MLP neurons of a small language model. Each row is named by its layer, matrix (gate and up: input weights) and neuron, and shows model dimensions 48-239. Each number is 500 + 25 x the weight over its row's rms, rounded and kept within 0 to 999. Numbers have three digits each. A neuron's up and down rows have the sign that makes its largest values positive.
After each neuron's rows, "fires in" lists the words (lower case) most often at its 100 highest values on Wikipedia text that the model never trained on.

L3.gate1161:445487498519510499504519469510503529485477506493504467470513507499485532491512524510538532528499493505450482500538507461524475522519523511543464494497487458498490507486511498432537486486474556485511525519547517494545506495513498411460512475494518533515531479475491416502487502511515534515508486483544469493504504534481494563513471441529497513490490485512510497499505482533537520519534494507484457525497509510488508529509499519512522479521541526499488474486501501482506508528487523484489514499495482481470470507504472513531492472482476507546503494472509511508484456467507498535
L3.up1161:490504501499490513473498499472482483534513491501542480474502563516489550506498504522472471488513516472501522489522484501539499542502450540505515487464458486540553500518497464482536496516485504508519483537505498503516504495521504475537501440498497489493555507503525482502502501468528476528495461511498486518525474480495500513485477469524491502502519481498480508491511474496523512508513490482481435513506502538543539508454473488489525469518507577509478498498509535453479518490522515515499486466504478492483476521517478508488467481473482524502489496463472535519492478475519507491
fires in: "on", "up"

L3.gate1254:481466473530495502497485527507516495450489528485510523500461468497472521533449517479456499503460502519537507531504485485545507486533511529501481500531512478475498557543474531514498457495480543507511480450494505502455522504522497505520499499521510476509520484518505520497508515503471518496502509542478506508531525520526532517533534484505471468494486480478483503466518477548520460470474488480499491548534458498496507518473519483490493472506502526521510487539491503507494503498473539507483527506490549486494465497462501486440512446502503525512490537497471503530450503459510472546
L3.up1254:495506450532465496489509498494482490503477514494505503523511486527520485492461530450476472527489473445513496497528508443497495525426448527494493476529489547480507522499537464528473527539477494503497499509483546512447502483517527507482460504499472499525492506484492501501495403505491512470504505535488491519551465537506474484498505468507471509517522488497510501496514475539469458503519474499424519532511508520509504493510512441525501503553492506495503495480479532487504512488524467533505537482461534506493431467457453494515510489482523495480506514520479488516472518493538487493
fires in: "first", "second", "at", "6th", "third", "1st"

L8.gate1508:477504501498495516504457518492524481497469478518467520496486436515482516475505536549483520522468503503494470467499513462490464499498474487512495471526476495513514472526494479486467516554535526554532512496504560498462519489501506524509567512496476486513493491475495493527478505511473496437447484484485447463507506499466519473519543470512505519472508536491510525514489470510503500494505488474485478511466516522521480507485516453479515482455542512491491509512559501502477542510505494470492509529478488488510541492504473491501506482513486503508520514468487502480495511484499512503
L8.up1508:529517438500493490490510514488486465519493487508535513496506521475502530474537464469526484496544540477499513520486497495450494473450484455496477529512502477509485482480493545468467479523477518508467504488501498521503481493522438536520459486527486505556470475502458522533534483499456467473538525474510511489510494532454503560494499491530539498477512506491510545513477521512506509493521487497519503511443551521496464472498491461493499539494517487474487548512542544442489513502510477515534495512493503515467518486506511511510482480506468512500529512520476498536477489466471489488
fires in: "to", "until", "during", "of", "from", "since"

L3.gate1442:485515474502500532471504495522480522497513552521528540472474523479493545575499499502512536523462497511520500487506508513499501487465487469529517482496476493519501456530496537468511506442495517512488501509470508546490511479537532518488551479471474439523511469508484513493483478513493469518513491492445498493512482479498521515488478500502462511514520459504441502484517488498486508514473494509424487517499451514478538471487478476512520491461492507513479475509479492456471504505503495516477479523519461492547464478493522496470556469499521470516518496460482500518536491500505506486
L3.up1442:466470547489502493531455521478465471518510499511485494515518507457521531501476465497563499487470525523514466441502503528496481464506484501556484498474466527520493484497510497510537506512509505518504515551508525556494506508523512527472517477516499501508494482528480517507499512501440465500495495531479456519479511484503481513483537483496539543521492480545474500516499496470549510467473518480515492497525505518495561489502489491502512534480466508497525471509502470465507502479503531553511494495500500485474489498482458500495575458497513523527494485504489503492541541525491505507
fires in: "to"

L3.gate961:547488467522481483489517526498520528511502488489528496477510473459492541514460504483489464534500496485529485549536517493487545482511498499501452492482467519498480491478508464475463507466491536529488514516509478488483529491513532479478490476477495474503487478518485455495511458528486466507500410475498509486501522512492503542541490453523530547489503488525455539514533494523506529540507490485478490514476490461532524554510494512495506484524531550510513525498495491498475515503476476466483492510501443453491480492490535452521466513474503521511458522517485521515479465454530523468
L3.up961:498490473499489491483515528493486543508516482532502478505502530526548516519489514454500499474539517496510487491539488499489515490477460478501439495466498509493534482525515467505465463489498525536507493531522507481467495462490462495499500491473508534455488498526519470459476494513442498506460484491490496524501522496539502490477513436480540494468507517512447526514483477560515487522477494482502484475499476493588497516530484505518523544495522512520547519465479501501477499529460520506483473530483529490500464502475520479505472502484514491502484518479523485497509476503546484496
fires in: "on", "in"

L3.gate379:501411499495522452539502470540504487462520474481476501496497524501477492469511501476467521477477511494495485481525498503503493496513479485522511469475481473491506476450507488486492494501484502471503509478509546528501518536477513490450509480517539475469470513471505481495478493522512523485542486516514522529485473539509465468524532461479484497511494501475482483517444487463501517513528488549476502465475546518479487516527493498510458511504540459496529456474458477479522496518470496520477543478507497492429495538485509555512490537460483504561560501513462507477496483444507462468
L3.up379:533485502517524461534499474508535535492504476551511483475530489473536523542482523493499515500498434525508493487442501501514492511452489497508500506480503498541533492500485528525523477516484491479502526544515515514503498505520506507525540476511481479512455492474536498500516470527470506517456493485511481522506494470495510533494482465493502497479498546485507476558456515475524522484487518531479493462490504492499453522553524453514495481494485477481557484500510524454482449475496516536483536475479499484505510510483524470484496504490473552491511469527493522519457526553499477533
fires in: "was", "is", "were", "for"

L8.gate750:486469527492494540471458550515461497532498463513492487495501508501474526535490529483524485496533487543441457524505501554516499486450533475541496516520525504458503484537517522539505525549502441455508492519514532515464480489493495521466500487533488502522510465534555463502513479506522502518504479489474554535515504499489485506489509506558487464529482457503470520515531464470486521507463492519486490490500534489504467483483491485478492505503485520479470511516533497501493517531491501519523490484483496512540449516500481500511558466537518487477531479484505503473495480468494490533
L8.up750:505509537544505476529485520444472526494505459501505527505491474520514500528483474503513550479520504545501470508479501548537473465474507475522483524469516496464484503545488497564519498524506470432514479508493507476469475538469511521470506452483494544516503489514507459481531486527505532505515494506506493511537524486493470569530512478557486480511452490492475499490488500490500497524504487530523483508518509481490454524505505475558551498516441471508494481533500465487489503536479528497513508469526512488474470523495483492511543501540506459517465504496494509486515482485478515478
fires in: "of", "to"

L2.gate496:497497503510469507484473537487506503518497486526541519515465492487483497515461483463487527488474505506523489464495506498531533542537511522479500491519482518490500515503451477481478504506539520494444497527451497480496466502505486475482514480471515429482451483526443517492493488488508528471491505487529491494520560538461489490511529519454521449472482528503492520486531508531497493450487503521480496523520468527533471498490471473500474506495485516496513494526497489491544527507491513475520523512506475511500498490490516462467504474464517517455526494494510487486527495558523534551
L2.up496:463449474524505493512480508506494479512535535476488490499443507509508474477504472466464489481445501508521478481522495425492490495480500531496479489485482469548490488518500458484491449478502494530547512506504510500496525512502538489463493441477526533532505447479520488521504477458518481475508502498456476518516481517495523482464514504485483492524510506481511531508508480482516458504469528468480504496511483487525508514483431545499530490510504475506452521485483527523491481444521440526515514481505493518459459462490463510482497494462465482486482495506480499484437503514492500467
fires in: "first", "2nd", "second"

L2.gate1068:518490484480460527511494519531490526512517496508499469485489467528479501503492494476514475553506478477521521488540476475511490504470499510495474532484497521510529553488473525514493488510501512541495510443491450530454494469461507507529519506478517480461531482476536491545526448469475497460544507490491582488464526461506522472494492511509498499445528488501451505492529508542500497479457486508509512495507472486521488490472523570535492494495525466515507498546529512510509490459517503491493553482523478510500507513463510516505482453500532473530502472516509489502493485507492472508
L2.up1068:491505460489490492538513518538525463482471500523514515524521504472478499494469540482559489542490534483461478498510539516509454546499489533482427524491450521505491526463511466489432480509559520487512487493477480501460482480459502505484518497483538497511505496530513499510508510482496510483476482523510538512523462471484506440492546482525466489462493503469511501510505503553506491525481478488476524500520482505534509515527493528521474468488547456510496515467438488453498515460512525519473499481532509491481539471453484535501469472499473492518513534481510445541505459494502537554
fires in: "first", "final", "best", "second", "last", "fifth"

L8.gate1534:510499473493517538526507497518546494499489504460502502452496484484530492482483506510540470522515475494509507468499531461491526514496500458513524508509443496486457494504499484486510541481518524547492519482496543510483451524470486501483512526516464466504537409513423522514501511461474474445516518452552503498478501472498507508468485481504533533480508483495464502498501475501510468490483490464459501508511499490482485484501543527520525501486488509484512502515472499455445516503555503538514503460432499567529519522505484501496510534496478509457544473497499501509478526507473518492
L8.up1534:493498483483509540509473472500508482461507477456463530542516501500537515472447527502515490488470526520531511501499488510457509468505518494487498497524453511519474526460494512490511493506437537520482478483512543518497445490512492495504531490491475542473514473451459517505491551484503496451458496463499473476513500527492501490510547489520542492526478521499509504490496480511480469531483516522491468532510497500489471495519520509509489491489524556510541511484491509442532482465494527509482466487461490540468484456506469481504483496499477533447481408476533533494499447505478496467
fires in: "to", "of", "following", "before", "after", "during"

L3.gate495:525485487505521483529484467469500503471509457502526492534481517545466528527493491499516516510511512506529509484495507504485469517535477472522447517489522516494559474517490551523491514469578495493489494530514525528471541493463483501462449488523510464470513466503525486554485493521483429508530499530491504482495533501511441475485499524481492432488474492501496500463481502463491535442461488482513501512498516496490532478502451455536480522480511505494512502499479484489519520472482479499512463498505463509510512469472529477470495527507537496492515511466494541514506509503472475464
L3.up495:473521498490554485477506476524497467491498484506552510520472493496535471523476491518540543485537497543512480497523543508509508508500533484511482504500523517465542490499473509502499527503507530496480486484558487474495512508518474524502511481499511529505485497485526492541525520519523484480535464533474501499509546516509487506440505529488493482522470496479473487512504526488509504504487520513454503529489474498500513530504483500492540486524481463503516474523493497439492498492469503556524508509501494520513461475520457457526535492485509493523516531471468530488484511530466480534
fires in: "to"

L8.gate1095:512503518507497476489484501553526486531496457553514511496439466481491495488486505505529530478497493486476543454571514541502507511526514509460536495534483531505490494513505526544459521508478478518472518564517512529515474447466478472495528472474477499527507477507510503507583553489468518481501511512530500472471503469475485470483487516474494498495505530510503555482500482551472515490463511502438495471534505483507494521518515516524521512503477481460488476501506491521469495523478512499505528527544461502493508487489529532458485493541484443527499523485515564528511507475519489498
L8.up1095:504525513549504481481509497502471513487498516550488530549508510507492475499540507494483509501494520528484580478500536513473549483478489509490482490485468473500468541493500527477480496522462490494533519473531519529519544469536497528447467483504498491500492500459491480484495513475494422505491503530486501500486511512494526551521529466522475504518485502523522517479504502494478454511484474522468537480527561447478483508499520489478470482483510553465488495527480548465487457450502485501491498461470494471466529503495484508519457502487490493466481491503491503502489512517492554516
fires in: "by", "under", "to", "of", "from", "at"

L3.gate1664:503502475539478480487462488506488507516541525473496483465542520501476503512530505511530455525436486471477518478496544472514470521463498515501459462526538529463542509536529538500518510494490535476463536495480543504499500491494523485504479490511506482482471516481507528500566480529476521514528492540525554472506494484543504499495486429518474474499529529516496486547485535529492517505473496463495483475481517478518454487543510501526497522470518464510520444494476505513491482492512536470477519462518479493481477494509507500494471490486492516526510503527515502540477492495514516473
L3.up1664:529470521484452542495493505509488455483512485488529507518521466500516553484522495497490500489542518520466480490476469538480464446506488448498506508489499449548487496443503481504508485491478525511463514489500464517502506508514483513480519517513514481515460542492495456526501549524509510498464530516565508535481462485495495531490473501522509541519516480471498537459513520466490503488479521482508496464482484498485531543516478486489527510454488498524488503515541476438514443510467499498477479456518495503481552517527512495477503504519512533493514494470509545468465512527454530529
fires in: "is", "has", "announced", "was", "signed", "debuted"

L2.gate850:482509529455500496501477525513469440561473482503503507500470506519512536548505548453502525515469507495524495481556485491503499518495523499558538495528449521489525516506509536529491502470506482477543492544521537522477459514496477515507488480490506499458494525485472474543513501464469504499507511485445500485492474523508505482477479504486506503469468521511546525476512503510546517515490515503507523491518467493485493476483522473470491504477510482475518525521500483504472467497484484471509511503515498437508502467476494498485522488529492509520522490497555487520466495542485522482
L2.up850:492497518504444525522485538490487478468500490490498514533498535485506524483507498504548495493483509488486499468565502499517464473462537491527498528527501502509525481517512535565472519493509505455518483529506529534472494481515539498458492555531513466499528508514519498533483501508460493462478488466483497492539541487477533511528482489545526510488481513513448527458444469506482520460519496462494528516531456525461493541512517468504500491493510527503516521510542484514475502515477528492497471472475497507531445494459501530471531452519493479484506508463513533512503541450500495513
fires in: "there", "within", "to", "by", "at"

L8.gate451:525483485520468524521490515513557487500517464520506474531525495453498490543500505506540560527513493507502489498483537471543461506512493502518471513493527519430493497466503454505490540457518505502471501492500538495539498472466542462506500500556508527529465526506497526532483535476500485497511489533526515485486487522498459475454484471495473519491469491482506500546518478481539505467520488489500483525523470509531498495517465469500484539530473513498526478502519486532532511505514492527505458479470474497510482485555514495472497469501516460501454476483473535522528570522456487516
L8.up451:518464508448501530486469479506521491488478536537516527508510503516458467530529516535503523486531524477431512482491499461487420478495455529499470491485504491479472524479465519519495540504487494482499493531504507532536507479469564429485519494510505487508473518482506539513489554472486508499507493513549521509518510458541506474520497475447481542487527488485467510483489478491490534505467535496523492519510514460535512507499482505510521503498467479460493458529529481552539473481513504549477445525485459511496483513486528485495484476511460487506483482468492534494466475503484536494
fires in: "i", "is", "we", "a", "s", "was"